config.toml
n_head = 7
n_kv_head = 7
head_dim = 64
norm = "rmsnorm"
norm_eps = 1e-05
rope_base = 500000.0
qk_norm = false
attn_scale = 0.125
lr = 0.000236
weight_decay = 0.55
warmup_steps = 233
seq_len = 1024
train_tokens = 236300000
steps = 7212
MLP neurons of a small language model. Each row is named by its layer, matrix (gate and up: input weights) and neuron, and shows model dimensions 16-79. Each number is 128 + 32 x the weight over its row's rms, rounded and kept within 0 to 255. A neuron's up and down rows have the sign that makes its largest values positive.
A block is one neuron, or neurons of one layer that tend to fire together. After each block is what it responds to, as a language model described it from the Wikipedia text at the highest values.

L4.gate165 [159  60  91 114 147 109 141  99 150  96 143  96 169 140 140 117 125  88 107 100  78  72 120 122  96 135 150 138 103 173 139 141 170  89 147 161  87 105 121 101 166  87 156 121 119 107  79  75 103 149 111 106 177 149 115  99 122 143 154 115 142 141 126 106]
L4.up165 [165 122 132 122  96 114 128 142 157 137 125  76 161  92 140 143 137 104  91 129 130 146 131 100 156 158 166 150 159 143  92 145 118  87 119 179 129 107  93  99 165 104 124 177  98 134 118 171 149 120 122 138 115 148 150 165 212  80  75 211 114  91 105 119]
L4.gate188 [177 117 120 138 169  94 146 130 122 160 125 147 136  73 142  99 117 189 140 167 120 141 124  92  96  98 139 106 172 150 104 108 116 116 109 128 144 127 169  93 185 130 109 104 132 110 130 145  91  93 179 155 123 104 136 185 165 156  77  95 169 135  81  99]
L4.up188 [102 215 113 126 131 146 162  56 112 128 117  75 118  93  91  92 112 140  84 135 139 173 115 151 196 143  90  81 117 149 112 157 116 149 137 131 144 131 128 124 177  87 177  90 136 148 143 124 147 103 155  88 154 122  74 141 168 165 103  86 115 129  89 120]
L4.gate242 [112 143 127 127 112 131 116 137 131 169 136  95 161  92 156 144 139 139 150 116 114 227 176 157  91 139  97  84 129 158 110 150  59 163  77 174 136  99 211  83 194  25 110 146 113 172 134 137  91  97 134  95 165 144 162 140 121 185  90  77 141 166 139 117]
L4.up242 [100 155 178 146 102 127 150 124 118 129 115 130 179  93 112 155 107 127 157  72 133 157 140 151 101 173 134 137  82 162 100 160 107 143  78 147 111 127 189  89 191  61 138  92 134 152 101 141  78  63 185  96 151 116 134 112 149 140 135 131 108  76 106 107]
L4.gate244 [ 77 126 130 179 148 111 122 120 106 147 132 144 126  94 175 136 149 108 149 106 109 120 146  35 132 182 104 117 124 100 161 137 147  76 138 192 109 136  85 107 100 131 144 133 134 152 121  76 197 126 137 150 128 122 109  87 186 100  90 124  99 120 122 149]
L4.up244 [117 121 167 209 167 159 161 103 140 168 109 165 112  61 166 164 126 139  92 162 131 201 113 118 132 176 175 167 145 114 135  98 158  67 118 135 124  93 141 126 123  67 144 171 124  38 112 207 128 154 143 152 131  81 159 135 159 139  83 118 159 161 169  78]
L4.gate274 [138 142  70 193 161 116  70 106 134 190 115 165 144 144 168 108 177 148 146 155 118 176 189  57 100 181 123 120 163 130 125 155 109 104 131 133 121  75 100 138 155 164  79 118 152 129  97  80 166 176  89 153 190 108 205 128 196  89 134 128 145 118 119 170]
L4.up274 [154 113 106 166 117 140 165  70 134 139 132 190 123  91 123 126 136 120 113 162  95 121 130  86 166 237 150 148 150 148 176 107 189 130 177 158 142  79 128  78 166 144 112 121 135 146 101 109 125 109 125 142 128 102 176 146 182  59 121 153  93  97 104 120]
L4.gate303 [147 107  94 130 163 138  97  69 125 124 103 116 114 157 130 148  81 175 111 119 129 127 128  68 134 123 146 119 132 118 124 125  78  97 185 149 140 157 132 107 142  78  82 151 151 187 170 127 104 104 151 127 108 108 170 176 122 160 122  95 136 192  33 114]
L4.up303 [138  71 147 148  85 148 121  93 150  81  97 138 128 152 123 166  83 185 129  94  55 113 102  92 112 164 159 156 113 113 141 108  94  96 159 162 120  64  91  82 148  78 117 136 115 195 101 134  95 151 187 107  69  87 154 105 127 127 142 135 130 149  93 104]
L4.gate412 [130 121 142 112 139  77 114 140 178 102 157 118 136  61 116 147  71 127 113  84 102 130 106 146 118 105 128  67 133 100 141 174 158 100 123 140 112 156 183 100 157 108 164 100 163  77 102  60  50 119 167 162 129 127  74 109 166 104 102 190 144 169 111 156]
L4.up412 [114 114 121 110  99 116 104  99 119 140  85 116 151 161 144 180 166 137 149 192 165 140  85  99 220 103 176 133 137  83  65  97 138  76 167 150 127 106 116 101 115 117 114 102 147 158 136 152 137 150 118 128 132 144 150 141 148 170 114 153  77 121 166 109]
L4.gate427 [132 181 191 107 135 194 175 152 107 143 151  98  87 136  97 112 153 195  94  74 112 124 167 152 111 218 118 131 144 187 146 195 141 115 123 163 108 132 102  78 192 138 164 109  90 165 135 103 122 107 125 182 153 128 137 111 131  68 154 151 137 156 149 109]
L4.up427 [182 159 158 140  71 107 142 116 103 175 111 115  99 149 100 172 138  73  83 148 133 144 115 124 107 163 119  70 128 176 121 143 133 156 122 115 117 112 179 107 151 117  70 126 126 193 100 113 132 124 103 133 144  97 182 144 136 117  88  87 166 177 110 103]
Equals signs, word-piece continuations

L5.gate67 [ 53 202 125 154 197 114 144 114 105 140 159 128  87 141 128 118 113 190 186  53 106 164 151 162 134  88  90  95 132  78 121 189 143 142 187 115  47 138  99 113 151 139 131  79  91 179 125  84 103 129 128 117 114 158 161 142 137 164 139 124 125 104 139 119]
L5.up67 [147 112  85  89 151 136 139 166 106 141 149  85 152  93 174 113 143 142 139 167 133 133 114 119 147 126  92  89 126  72 117 131 103 137 151 146 171 202 169 112 139 141 130 113 129 102 130 171 104 139 131 115  86 111 129 136 129 115 200 144  80 101 100  81]
L5.gate91 [130 137 116  99 113 112 175 151  93 134 130 104 105 107 141 122 148 147 105 145 171 106 123 112 134 121 136 131  62 134 153  91 100 138 137 119 188 161 175 156  93 138  91 142 142 174 149 134  92 187 121 148 188 128 160 144 114 151 197 122 106  66 113 148]
L5.up91 [110  90 142  51 163 198 120 104 124 144 189 139 141  11 153 140 110 177 143 146 114 167 133 133 154 141 100 146 134 124 142 150 177 130 161 135 154 151 120 100 127 169 125 122  94 134 128 102 146 139 148 114 126  93  83 114 193 121 148 107 170  89 120 101]
L5.gate197 [127 152 208 131 162 137 120 147 197 132  81  68 112  88 176  25 130 162 161  91 108 148  60 169 128  97 150  94 134 152 120  99 146 151  78  65  77 139 167 125 150 165 116 110 126 108 152 133 162 106  45 132  82 133 176 160  98 158  95 139 161 126 166 122]
L5.up197 [153 143 114 180 134 153 142 115 163  72  88  91 147 121 172  75 149  88 116 121 139 138 118  82  67 166 113  75 165 132  80 108 151 126  45 125 102 131 166 143 149 145 104 149 105  96  98 102 168 100 156  53 137 153 143 126  63 123 200 154 141 112  97 129]
L5.gate253 [112 133 147 105 186 173 182 134  78 154 152 149  90 122 117 132 157 184 188 174 151 145 195 214 118 127 100 109  46 110 150 103 137 161 169  86 176 154 104 173  82 169 102  96 132 163 175 144 124 128  84 116 237 164 141 116  90 108 117  88 124 102 146 180]
L5.up253 [111 137 123 100 187 134 183  89 124  94 158 136  83 152 128 147 138 154 167 169  43 122 140 132 157 145 223 137 129 111 114 124 143 118 151 134 160 165 153 128 158 120 142  89 114 151 138 146 156 125  66 133 173 162 128 103 138  82 142  95 108  91 125 116]
L5.gate333 [179 134 114 100 148 112 147 116  78 184 113 113 128  92  78 103 135 119  94 140 111  98  94 193 138 114 144 132 132  83 162 122  98 178 127 140 186 112  97 146  65 151 158  71  92 181 116  79 126 138 126  95 142 122 171  96 149 177 160 167 148 138 138 116]
L5.up333 [ 99 119 117  96 145 109  97 147 104 125  94 121  93 114 141  69 122 101 129 114 155 131  79 113 102 164 115  52 106 114 161 114 144 111 196 140 216 127 202 118 117 180 134 157 135 130 149 132 147 153 118  49 165 104 147  96  60  98 116 156 120  97 106 124]
L5.gate364 [127  95 131  82 112 125 143 183 178 145 113  53 170 122  99 103 101 111 126 166 123 117 161 138 121 126  90 146 150 138 149  98 115 123 142 151 127 181 161 180 129 132  96 167 106  45 123 125  85  38 138 133 154 173 104  99 111 115  65 111 137 135 126 172]
L5.up364 [162 126 140 128 153 125 128 162 105 121 156 106  89 120 110 108 159 154 116 151 136 134 119 151  93  96 106 104 101 134 120 107 109 138 193  47 161 152 104 162  95 150 168  84  88 192 158 129 137 194 155  83  92  94 119  74 125 160 134 123 125 105 182 129]
L5.gate375 [106 121  88 122 122 137  84 115 167 104  66 156 136 169 137 127 118 140 181 144 142 140 155 112 127 145 194  70  97  93  54 134 123  78 130 155 148 182 140 140 113 172  59 106  95 133 144 167 118 183  46  95 105 177 145 108 138 110 146  55 111 113 123 193]
L5.up375 [170 112  99 131  95 148 113 168  96 163  94 129 122 146 142 135  95 126 160 131 109 126  57 117  61 165 186 138  53 146 169 161 137 151 150  92 119  80  62 124  90  99 101  80 151 156 140 136 142 135 156 115 140 135 118 154 157 137 154  91 101 129 150  92]
L5.gate447 [152 117 120 106 208  88 146 141 134 152 164 145  95 175 121 164 133  94  95 163 150 145 186  98 112 129 109 136  86 137 170 134  95 132 122 125 115 171 130 125 145 156  98 135 194 175 110 148 120 135 148 133  92  69 118  75 166 168 198 176 106 109 116 120]
L5.up447 [122  97 123 132 187 104 128 197  89 143 125 175 140 132 129 126 197 184 155 155 147 156 143 133 128 149  69  83 113 116 105 122 111 106 169 130 170 137 102 167 107 118 109 159 132 129 120 208 108 136 128 135 117 109 136 143 138 120 163 134  91 144 125 149]
Bio opening predicate words

L5.gate25 [139  80 101  93  80 110 142 142 127 141 104 143 172 167 126  77 154  91 106 107 197 175 129 109 104 200  99 107 126 174 147 165 107 138 139 129 162 117 120 134 129 121 154 154 130  63 100 144 153 143  45 157 100 131 109 143 137  56  80 119 141 154 112 191]
L5.up25 [159 132 112 130  89  87  81 101 185 118 140 127 103 130 153  98 134  76 113 123 155 150 157 103 180 147  92 101 130 140 109 160 152 133 156 161  83 194 103 115 110 102 157 169 113 107 213 143 132  77 113  93 146 162 137 143 197 151  47  90 154 135 125 107]
L5.gate75 [159 146  93 135  87 161 156 162 107  88 104  94  61 141 121 174 131 121 153  97 147 139 160 140 126 119 129 151 103 147 200 124  87 180 160 159 131 123 142 136 116  86 102  89 146  74 130 134  74  58 102 152 113  99 104 133  88 107  99  35 119  99 126 129]
L5.up75 [ 89 180  98 113  92 130 111  89 106 152  97 111 103 135 158 155 129 145 203 147 168 110 204 107 126 158 132  81 146 175 169 151 124 125 126 126 149  83 135 118 173 133  61 164  99  99 119 129 103 136 164 122 132 154 131 125  93  77  76 147 149 155 158 173]
L5.gate209 [199 139 107  91  94 135 168 130 141 105 141 115 174 102 102 144 147 113  85 185 107 126 115 149 124 126 115 157 112 163 146 125 117 190 102 121 128  89 179  90 127 103 134  73 141  71 162 154 117 102 130 163 121 116 116  94 115 112 120  36 198 131 143  77]
L5.up209 [108 130 121 111  44  75 113 163 158  65 105  93 133 146  76 165 128 105 121 178 106  94  73 116 108  62 151  91 135 125 146 153 172 123  99 127 121 137 104 115  95 111 105  89 136  77 137 124  41  83 134 183 123  98 110 121  92 105 132 109 194 121 138  95]
L5.gate238 [121 114 107 120 101 144 117 139 131 130 135 120 124 128 113 126 109 180 192  93 105 121 123 151  99 164 111 157  86 130 142 127  89 154  56  81 131 110 102  99 115  95 169 110 106  89  72 139  93 117 129 146  91 141 141 108  99 139 100  84 135 160 158 121]
L5.up238 [135 120 161 126 115 116 113 156 211  67 107 127 148 155 119 126 133  88 151 123 169 138 139 147 114 121  94  55 131 168 152 161 114 147  64 138 150 126  92  80 114  84 101 160 161 120 133 132 216  86 134 181 178 121 124 142 140  92 126 104 126 190 125 144]
L5.gate267 [ 98  72 131 136 152 120 132 115 109 135 152 110  58  73 155 127  94 144 163 143 135 142 130  83 116 102 101 108 116 141 136 142 142  98 164 116 169  99  74 146 101  73  88 138 134 155 158 136 108 141 135 212 190  96 143 148 166 162 143  83 128 114 136  74]
L5.up267 [134 121 110 115 128 165  95  88 170 103 148 137 105 126 176 128 136  75 107  88 146 100 115 156  89 164 134 139  47 131 146 125  97 153 115 142 142  85  57 156  59 162 115  79 163 135 132 129 102 134 124 122 103  98  94  77  69 106 170 129 137 105 121 115]
L5.gate281 [157 113 116 188  50 146 110 130 134 161  62 152  87 184 133 142 127  96  90 110 201 188 145 102 121 132 129 131  96 157 159 129 122 136 127 129 113  56  95 190 102 157 135  98 144  88 130  95 133 133 102 127 128 119  99 100 183 151 141 140 165 127 144 155]
L5.up281 [169 120 134 143 107 111 161 141 151 127  41 136 186 126  89 148 154  81  45 149 136 146 114  92 147 216  77 159  66 190 144 101 146  76 141 115 212 139 125 131 136 134  76 142 144 136 187 111 120  94 111 123  84 104  68  97 173 112 136  88 132 148 107 137]
L5.gate341 [131 138 101  99 180 109  96 124  55 127 138 119 125 192 163 162 122 115 141 149 209 142 175 136 196 155  83 170  71 160 147 108 120 156 102 107 142 128 121 177  98  87 138 129 116 141 117 165 109 143 174 143 154 100 145 135 123 119 117  96 189 179 127 129]
L5.up341 [136 131 163 122 127  81 155 162 133 120 103 113 131 135 133 145 122 166 100 167 151 138 154 127 117 134  81 123  97 125 158 110 135 216 135 155 102 166 146 146 144 107 104  93  61  82  89 141  75  72 170 207 180 129 117 104 156  73 115 118 166 155  97 101]
L5.gate370 [158 111 140 175 129 121 126 137 164 143 113 103 111 162  83 126 133  94 102 153 139 139 165 128 110 113 103  87 120 252 110 112  63 160  94  44 134 158 166 159 102 140 111 119 150  29  89  93 134 117 188 124 167 158  74 130 178 140 124 139 198 114 200  97]
L5.up370 [166 138 113  95 146  90 128 136  83 151 150 105 124  74 160 173 192 131 126 162 133 126 191 118 152  89  90  96 105 178 169 101 133 170 150  89 105 116 113 165  99 110 121  97  81 102 165 145 135 129 116 197 148 140 105  76 178 101  79  95 185 170 112 150]
Split-word fragments

L5.gate7 [ 43 132 160 152 139 175  80 124 115 160  82 100 174  53 108 124 139  76  91  96 115  72 161 133 115 156 102 132 106 158 160 109 104 147 110 131 107 165 148 144  93 124 133 178 119  38 171  72 112 125  97 113 140  70 124 105 141 100 163 147 138 171 139 102]
L5.up7 [120 120 155 207 119 151 131 102 115 120 126 203  67 128 128 178 164 116 151  79 102 112 137 126 193 146 142 181 136 130 168 201 164 139 154 149 142 102  58  40 138 114  59 141 122 145 143 163 137 196 148 130 148 133 154 115 104  94  91 102 142 215 131 141]
L5.gate8 [147 132 209 143 114 130 136 123 166 108 132 161 145 111 151 129 180 116  92 152  96 147 101 111 125 156 149 105 127 179 168 118 101  97 126 132 182 153 136 102 151 145 114  98 135  96 119 130 140 109 135 135  87 118 165 144 125  70 123  91 147 133 116 133]
L5.up8 [142 186  74 144  99 126 139 120 180 103  93  85 152 121 107 163 100 117 155 124 130 131  94 144 136 139 118 170 130 102 168 181 136 124 136 201 170 115 105 111 145 108 119 141  86 149 141  78 167 134  88 175 153  96 122 110 127 101 146 182 157 159  51 129]
L5.gate65 [129  93 129 104 131 126  80 115 113 142 167 141 167  87 127 153 124 129 143 125 152  76 195 193 179 169 137 110 121 213 186 129 136 119 181  77 173  95 136  81 123 112 126 142 144 195 155 116 167 115 131 148 102 122 177 138 141  75 106 111 161 133  96 142]
L5.up65 [165 131 164  64 155 207 106  79 132 114 163 114 161 121 116 143  97 107  94  92 109 109 147 150 210 168 119 116 122 191 212 139 153 116 201 147 134 135 141 102 165 140 144  90 105 138 125 105 149 122 164 101 108 125 164 104 115  83 159 130 182 119  94 114]
L5.gate90 [ 77 105 136 193 124 125 114 102 133 126 128 133 161  81 103 110 100 163 146 164 153 125 194 119  83 145 186 170 145 168 163 174 138 125 103 183 118  91  62  60 165  89  96 104 197 147 119 132 127 101 144 115 142 159 101 119 175 161 184 175 183 103 117  91]
L5.up90 [155 148 112 163 163  67  77  93  73 158 129 136 122  56 139 127 129 148  81 134  77 142 151 109 148 140 166 190 126 147 186 174 166 166 173 160 189 123 131 117 106  88 169 115 184 132 173 140 153 117 138 141 115  94  72 143 120 142 126 153 116 119 122 140]
L5.gate113 [ 68 128 128 102  70 142 149 161 159 188 161 185 137  98 187  81 103  78 156 111 167  94 112 144 114 163 121 116 128 111 116 146 121  93 145  66 116 155 101 177 108 104  79 166 128  93  62 179  55 148 105  71 132 146  83 157 130 172  99 157  77 152  76 129]
L5.up113 [105 132 167  83 103 160 151  73 155 133  83 112 159 155  83  93 127 120 196 150 143  74 151 119 125 134 180 119 181 104 147  83  88 100 149 158 131 168  55 134 120 127  59 141 166  57 123 131 105 148 108 167 142 108 163 139 175 102 145 171 108 152  87 146]
L5.gate280 [105 136  91 131 184 173 153 119 144 135  99 125 157  80  98 176  76 131  94  80 173 198 133 107 111 154  77 121 182  86 102 134 117  95 165 198 146 158 129 117 122 178 160  91 141 164 209 145  90 121 114 173 142 133 113 109 192 112  99 151 139 179 112 174]
L5.up280 [127 144 100 133 145 121  88 151 102 132 115  84 131 111 137 161 188 138 156 208 186 126 127 115 127  96 144 116 156 142  86 128 125  94 147 147 146 125 137  84 125 171  97 113 126 176  88 169 120 175 125 139 207 133 147 160 190 181 108 118 140 136  84  71]
L5.gate284 [ 95  82 153 152 126 139 128 154 172 128 117 125 187 133 135  92 120 117 170 133 112 102 127 107  83 116 153 114 125 152 117 115  55 156 116 149 139 132 147 151 155 123 132 144 100 117 123 128  93 108  85 131 158 164 109 100  91  50 110 126 186 147 133 105]
L5.up284 [145 140 133 127 103 148 118 103 173 167  95 156 149 105  69 124 131 165 125 119 106 142 121 115  81 146 174 130  90 124  86 175 128 153 132 153  72 136 126 109 214  49 105 151  90  84  94 130  98 110 114 111 129 176 144 103 101 135 118 209 134  84  86 142]
L5.gate389 [111 150 116 151 125 150  84 104 152 148 155 116 126  72 102 137  90 151 147 140 135  99 138  96 112 141 153 153 175 153 129 124 116 132 107 168 158 113 126 106 135  85 120 129 125 160 168 131  70 129 109  95 134 133 163 154 136 198 137 138 137 162 159  81]
L5.up389 [ 99 100 108  88 134 189 117  82 134 112 126 183 128 133 117 125  98 120 217 105 115  97 119 145  83 152 166 112 160 128 114 102 133 125 128 106  82 108  88 187 111 148 162 120 127 112 147 113  98 115 143 137 154 101 148 136  96 111 138  97 107 135 200 175]
Is/was after there or it

L4.gate104 [130 189 147 151 140 103 146 136 121 115 184 132  54 107 135  94 145  93 129 182 124  93 118 131 120 152 133 123  88 140 188 138 142 128  81 147 159 109  87 133 132  81  98  82  70 103 122 167 142 111 144 101 130 143 136 110  89 139 194 117 105 172 107 152]
L4.up104 [ 67 107 110 135 177 105 151 148  99 162 180 121  72 136 179 102 148 152 164 105 123 127 125 157 142 143 128 100 105 175 140 130 129  70  78  77 138 142 152 111 111 139 104  70 164 242 168 169 159  76 151 119 151 147 171  98  89 127 165 163 121 161  82 100]
L4.gate114 [174  58 114 142 157 132 126 156  83  96  95  83 130 136 148 156 148  94 110  96 147 132 165  38 131 121 197 169  69 162  68  79 101 121 107  64 119 138 116 169 125 169 133  66  69 153 113 114 114 111 109 113 122  85 170 117 100 178 111 116  89 154  94 126]
L4.up114 [106 106 112 152 113  90 144 182 135 158 122 152  75 163  97  84   5 131 197 117 136 131  88  59 166  63 143 111  79 145 112 141 167  98 111 156  61 165 146 117 133 112  73 125 126  84 114 142 125  75 171  92 144 148 174 103 113 118 140 198  89 133  74  76]
L4.gate119 [ 48 161 122  70  86 156 141 115 139 136 140 126 142  63 104 120 111 173 104 189 134 130 126 173 131 197 162 125 147 104 156 148 118 118 100 155 150 118 109 108 144 152 169  67  90 115 157 119 180 106  92 123 166  71 125 107 144 148 137 142 110 138  29 139]
L4.up119 [121 145 141 106 162 141  90 181 147  62 150 110 127 151 143  82 133 105 144  94 162 135 139 181 125 176 171 114 138 123 174  90 114 104 178 100  80 153 114 152  99 154 157  80  98 181 147 160 145 125 126 127 128 165 142 161 111 151  72 146 137 173 126 151]
L4.gate139 [140 135 153  86  98 145 160 133 147 115 138 165  83 128  78 170 145 110 102 107 125 125 118 149 142 119 139 167 100 180 168  89 127 168 136  98 142 167 124 137 114 146 112  52 137 173 121  76  78 128 176  78 113 144  88 127  93 109 181 102 150 148 117 130]
L4.up139 [133 145 136 152  82  96  97  87 103  66  85  95 167 191 153 139 119  92  62 163 131  92  80 163 184 117 130 147 188 117 171 148 128  65  95 112 131 131 170  67 136 188 183 121 119  88 134 154 110  76  85 143  79 173 136 162 145 126 137 124 179 135 132 144]
L4.gate198 [143 177  72 123 123 100 158 176 117 162 163 134 101 122 127 125 158 113 161 122 203 134 179 142 110 107 135 114 171 152 149 112  90 127 169  89 128 122  67 192  79 130 114 177 144 215 194 114 161 177 131 142 147 169 121 174 126 125 158  94 126 148 135 120]
L4.up198 [118 141 150 120 121 163 131 174 143 100 100 202  84 110 148 146 154 101 192 121 137 102 162 168 117 101 143 129 184 121 108  99 129 138 205  79 155  95  83 131 103 156 188 165 134 163 193 131 133 129  90 126 147 140 142 135 103 107 149  98 119  78 132 138]
L4.gate265 [113 162  99 125 121  69 127 132 146 117 159 144 158 139 168 101 136 151  98 137  73 162  94 167  93 109 137 181  73 200 149 135  90 103 138 115  88  96  96  99 154 152 168  43  93 160 122 158 129 134 123 148 128 144 126  62 101 193 153 125 133 194 141  52]
L4.up265 [139 149 178 110 140 110 126 115  97  98 156 140 109 130 131 107 144 159 111 143  84 118  95 103 190 108 139 188 151 192 153  94 158 126 127  70 112 120 126 162  97 140 151  44 148 147 147 137  50 100 131 144 135 132 160  79  78 175 136 171 129 125 143  83]
L4.gate381 [159 153 123 122 102  94 180 151 144 132 165  69 152  95 136 159  46 118  65 164 122 106 135 112 126 148 109 101 134 114 139 139 103 116 121 143 158 126 124 155 119 147 104 161 113 159  62 104 139 116 140 161  87 163 102  99 145  83 176  39 100 123 118 154]
L4.up381 [123 166 117 112 124 123 124 166 158 132 129 133 120 117 118  91 119 121  99  81 152 149 105 114 129 138  87 140 121  96  81 115  95  60 168 105 165 148 146 210  79 154 134  67 104 190 220 114 157  98 171 143  96 116 127 140 124 128 180  78  96  94 159 146]
L4.gate424 [ 96 118 137 128 117 102  95 110 136 167  98 107 140 103 129  71 140  95 120 154 138 177  93 110 125 143 132  94 142 126 161 127 124 121 113 126  87 169 113 114 134 118 124  80 134 130 186  94  99 138 177  80  33 173 118 161 136 132 130 167 107  66 129 100]
L4.up424 [102 117 132 130 139 161 105 143 128 122 132 188  74 133 130 127 132 157 195 155 124 105  88  60 146 146 193 151 124  83 125 104 161  81 198 115 153 125  71 149 132 143 197 105  87 194 116  74 162 140 115  92 113 162 165 178 119 152 103 203 131 117 137 130]
Copula after article subjects

L4.gate28 [135 109 142 160  88  84 112 103 149 171 114 115 143 165 127  68 138 146 123 197  89 122 115 103 177 141  96 119 142  56 155  93 130 158 173  84 112  76  96 148 126 109 135 108 127  50 120  93 133 128 127 101  96 106  85 119 120 103 129 154 175 155 101  89]
L4.up28 [142 132 108 136 155 124 116  79 195 158 154 151  74  88 126 114 117 180 138 100 133 140  88 126 155 105 187  66 130 131  91 121 123 184 101 131 126 132  44 160 141 166 113 133 130 131 108 135  58 147 128 202 139 155 129 145 112 127  89 170  99 131 155 139]
L4.gate118 [139 122 160 114 139 117 100 103 141 136 105 101 128 142 113 149 141  91  99 150 116 178 138  80 129 146  88 113 140 149 155 148 109 130  97  88 147  85 103 172 123 139 131 128 132 117 146  84 205 100 123 112 133 155 111 116 131 121 126 108 157 121 130 171]
L4.up118 [133 104 147 119 107  77  80 109 187 136  96  54 116 148 180 128 143 107 116 163 104 183  86 109 134 139 115 104 138  86 140 138 161 179 104  99 145 114 128 132 139 147  67 148 153  85 106  73 117  90  96 134  93 167 138 162 134 109  24 116 153 177 167 147]
L4.gate167 [153 142 139  69  90  97 108 168 127 101 101 150 133 147 115 139 124 125 126 116 117 170 147 107 154 135 109 112  86 103 185 138 174 200 117 140 129 122 116 129 151 148  71 123 168 108 141 101  62  69 151  98 143  69 130 132  84 110 107 133 149 198  93  99]
L4.up167 [112 152 154  89 119 147  95 113 131 100 103 106  96 124  69 130  82  97 138 155 142 131 108 147 119 140  76 125 152 166 153 163 154 180  95  94 159 164 122 101 171 141 111 155 140  54 175 102  60  66 188 109 167 113 112 126 137 115  79 165 188 133  96  75]
L4.gate180 [167  92 115 146 135 121 118 107 126 135 152 125 193 169 121 143 175  59  70 129 115 161 138 114  71 175  96  96  93 193 158 127 121 172  71 155 107  84 132 126 133 105  97 109 115 103 121  94  60  86 131  52 130 111 142  76 174 119 117 102 112 143 103 106]
L4.up180 [168 154 146 176 123 115 135 104 159 143 121 144 183 143  85 116 161 159 156 163 138 127  87  65 123 165 114 128  84 147 131 130 128 164 149 124  97 171  94  85 126 112 109 117 108 158 123  92  69 108 150 130 120 175 114 107  96 129  89 199 139 184  64  43]
L4.gate281 [ 86  91 147 123 142 102 144  56 142  76 103 181  89 198 133 137  32 129 175 130 101 106 168 140 118 169 102 125 111 193 112 151 124 162 124  86 126 111 133 117 158 178  51 127 177 138 120 113  85 114 123 134 132  83 131 113 112 141  84  57 138 127 148 145]
L4.up281 [126 115 148 115 116  83 102 104 139 102 146 109 158  85  59 152 167 123 119 140 130 112 165 133  67 167 138 140 153 152 103 135 102 103 122 169 134 115 121  39 134 179 153 114  87 104 134 133  70 126 131 158  55 118 143 183 127 143 140 136 108  85  71  72]
L4.gate347 [142  83 156 137 144 130 144 129  93 131 172  99 111 115 122 160 109 132 136  48 137 213 186 133 173 177 158 118 118 156 172 132  96 119 127 124  84 164 102 113 158  92 108 137 153  63 119 146 131  91 128 138 158 141 129 145  64 117 128 103 150 124 179 112]
L4.up347 [170  83 169 102  96 144 190 126 116 118 132 101 115 156 123 145  91 175 167  82 124 171 177 174 175 148 118 136 102 138 121 152 132 146 155 141 101 144 103 138 125  99  69  68 120 140  70 115 163 110 141 150 115 146 139 115 142  96 135 104 113 133 186 113]
L4.gate371 [103 126  89  85  96 158 110 108 106 144  96  89  68 201 152 116 140  91 131 177 117 143 170 156 119 139 212 117 161 153 127 150 142 147 104 140 140 128 131  82 215 162  81 136 171 117 138 135 136 100 152 122 178 178 110 150 170 136  97 132 118 152 134 109]
L4.up371 [139 146 107 129 140 166 147 119 126 121 143 198 129 146 135 145 132 168 184 149 131 111  87 136 177 146 127 100 174 101 125 111 166 158 131 116 140 152 141  96 173 185  89  95 146 118 137 150 138  35 162 125 140 127  95 113 135 100 127 121 187 123 122 130]
L4.gate436 [149 130  59 125  54 142 142 127 158  67  83 156 115 126 112 134 126 103  84  96 121 127 168 126 110 219 130 105  84 228 122 126 122 159  93 144  97  87 214 157 115 125  40 124 196 159 152  76  99 140 187 180 184  92  97 112 165 121 140  92 163 193 140 124]
L4.up436 [138 112 124 175 146 131 118 150 128  98 139 142 171 118 131 137 154  94  68 108  34 126 104  67 146 163 194 107 199 155  80 153 173 143 152 127  70 120 102 130 146 122 128 182 181 141 126 120 131 106 141  80 129 113  95 118 109 183  87 109 156 101 184 124]
Mid-word fragment tokens

L6.gate85 [154 158 130 112 183 164  96 155 167 155 134 125  99 116 127 116  88 152 135 154 143 125 121 153 119 146 147  94 141 115 155  48  60 189 145 153 149 161 103 143  74 132 115  92  88 192 110 152 119 123  98 116  93 149 129  68  50 126 137 131 104 115 130 149]
L6.up85 [120 129 125  96 189  99 101 136 132  93  71 159 134 100 115 113 156 173  37  94 125 131 127 125 173 178 168  86 116  97 130 138  52 130 169 201 141 106  99 133 115 151 130 122 127 164 152 158 162 204 152 153 126 132 148  90  84  93 150 147 147 134  70 121]
Copula after subject